Weights of a small transformer language model: 15 layers, vocabulary 8192.
MLP neurons of a small language model. Each row is named by its layer, matrix (up: input weights) and neuron, and shows model dimensions 112-207. Each number is 200 + 40 x the weight over its row's rms, rounded and kept within 0 to 999.
After each neuron's rows, "fires in" lists the words (lower case) most often at its 100 highest values on Wikipedia text that the model never trained on.

L2.up766,185,195,200,114,188,167,201,192,200,138,147,260,272,189,189,202,233,277,241,213,168,181,223,266,174,236,209,169,157,259,240,177,103,244,201,164,145,251,181,247,176,219,280,230,185,192,238,193,179,250,144,248,123,178,221,177,184,204,143,181,223,216,175,163,208,204,242,238,232,179,262,163,142,132,165,208,199,148,215,207,235,193,127,172,222,163,212,212,225,220,158,195,172,242,176,186
fires in: "one", "example", "examples", "executive", "centre", "institutions"

L2.up1658,103,173,174,199,208,220,148,170,290,190,223,219,257,189,92,298,249,128,209,206,179,177,151,185,174,254,192,218,141,241,152,219,154,202,213,273,216,190,172,207,179,218,159,204,249,183,144,149,216,156,244,151,228,292,225,190,229,208,199,251,252,200,216,245,148,188,194,196,180,258,234,214,174,160,236,133,133,159,239,203,233,194,291,211,200,189,234,256,214,147,211,262,174,196,163,194
fires in: "war", "death", "attack", "retirement", "return", "security"

L2.up1715,151,266,229,164,235,269,131,201,154,153,198,188,192,141,102,191,143,196,292,195,215,176,267,210,215,214,188,160,174,171,182,255,290,167,147,193,237,134,183,230,264,204,210,175,229,182,243,256,272,190,179,181,181,114,221,247,184,200,205,183,203,214,244,222,266,167,192,216,211,262,150,154,234,248,180,116,190,155,217,225,253,236,189,156,191,212,101,221,174,124,196,213,203,272,312,255
fires in: "world", "international", "european", "global", "climate"

L2.up431,156,183,157,250,187,196,224,147,193,190,183,136,212,160,209,213,152,237,166,207,213,182,271,163,158,209,241,234,227,203,204,147,153,248,227,190,200,222,218,204,180,190,212,95,201,202,291,173,157,186,238,222,165,172,287,201,155,235,171,206,231,208,159,202,211,198,295,288,233,169,183,146,144,162,219,219,189,220,206,200,216,257,223,151,217,133,210,257,219,137,149,230,288,240,184,178
fires in: "such", "like", "called", "known", "designed", "directed"

L2.up2247,242,238,278,255,123,192,168,223,246,150,204,252,219,280,165,199,214,163,237,237,147,172,215,210,222,201,215,231,234,259,95,173,206,200,189,172,180,151,175,205,221,159,194,264,241,200,192,208,187,225,180,203,194,194,182,197,204,156,214,231,135,256,237,209,266,170,203,252,235,165,271,181,185,209,207,222,130,265,169,243,201,190,195,166,262,240,184,192,190,156,221,228,253,237,235,223
fires in: "school", "center", "museum", "union", "society", "institute"

L2.up412,263,213,297,208,221,188,220,232,189,242,291,174,203,218,196,213,199,275,186,209,202,157,245,199,178,186,160,217,205,201,217,191,204,188,138,278,181,249,143,246,115,130,213,173,143,180,209,214,209,186,202,141,171,204,213,148,155,209,184,194,160,206,202,215,158,183,177,162,219,242,169,217,210,142,254,187,97,196,225,190,208,182,172,178,138,155,199,181,140,216,177,234,194,207,198,175
fires in: "first", "second", "footballer", "former"

L2.up442,175,196,185,136,235,174,246,292,239,233,143,200,257,258,168,252,191,182,205,160,201,238,213,209,127,252,181,204,223,245,221,243,163,196,245,173,224,301,118,296,197,234,184,248,187,195,155,220,219,213,161,157,213,189,201,255,164,242,164,122,157,143,201,280,161,245,200,222,200,235,159,200,166,241,154,151,197,263,227,234,161,216,236,230,188,187,209,171,203,188,185,210,162,250,207,225
fires in: "called", "which", "as", "published", "named", "made"

L2.up1705,141,191,191,162,167,115,217,232,210,229,273,139,261,132,191,219,153,177,180,209,157,160,234,195,245,257,199,257,206,301,256,175,197,199,208,233,159,157,234,194,233,238,211,246,128,232,139,290,199,232,162,188,199,221,174,211,185,124,210,196,227,195,179,230,193,238,235,102,267,252,216,201,136,196,222,180,149,169,262,165,187,184,184,188,199,252,239,221,186,194,167,240,273,236,174,230
fires in: "time", "km", "father", "year", "life", "entire"

L2.up1322,186,149,252,243,227,147,247,165,189,170,158,210,135,201,155,163,151,196,155,153,234,196,187,214,144,198,212,206,228,256,216,273,181,230,182,164,174,207,241,168,210,160,216,186,162,214,137,152,255,187,208,209,222,216,278,253,235,265,132,156,195,204,135,195,163,185,211,255,172,137,177,149,180,271,225,139,250,203,180,176,204,226,235,209,233,133,269,204,225,197,211,109,230,221,172,211
fires in: "7", "9", "8", "6"

L2.up900,192,251,144,196,212,283,252,182,242,221,186,158,214,189,210,223,247,175,163,232,175,191,238,314,259,179,161,253,200,203,208,198,146,166,134,197,154,194,213,229,218,212,236,234,236,242,175,222,181,221,189,252,256,201,207,215,150,150,158,156,251,182,204,184,198,284,239,199,202,111,183,174,217,188,189,183,214,221,255,130,239,220,152,245,158,210,134,144,186,162,170,189,210,218,162,175
fires in: "during", "in", "into", "through"

L2.up1466,219,140,258,208,220,221,247,168,199,262,214,178,228,246,164,206,177,167,134,253,145,208,142,190,204,175,142,192,245,168,188,135,138,189,170,201,146,171,224,237,190,151,285,199,193,256,246,193,218,236,212,170,197,207,153,196,220,124,181,117,151,186,287,162,195,192,139,280,186,211,181,165,167,156,198,185,215,220,188,134,144,229,221,154,200,207,200,242,221,211,128,161,238,225,123,241
fires in: "first", "second", "third", "sea", "thriller"

L2.up917,124,201,189,139,160,175,226,195,206,179,221,199,264,182,203,150,162,188,159,218,213,150,156,145,199,187,215,193,109,212,177,242,120,197,208,166,261,204,190,243,213,222,165,224,140,201,221,249,158,206,166,174,201,197,203,236,236,192,62,196,222,264,209,225,243,128,136,210,249,224,204,173,267,228,123,166,162,176,255,200,139,212,184,194,192,225,120,233,156,235,228,164,216,241,177,201
fires in: "of", "an", "by", "a"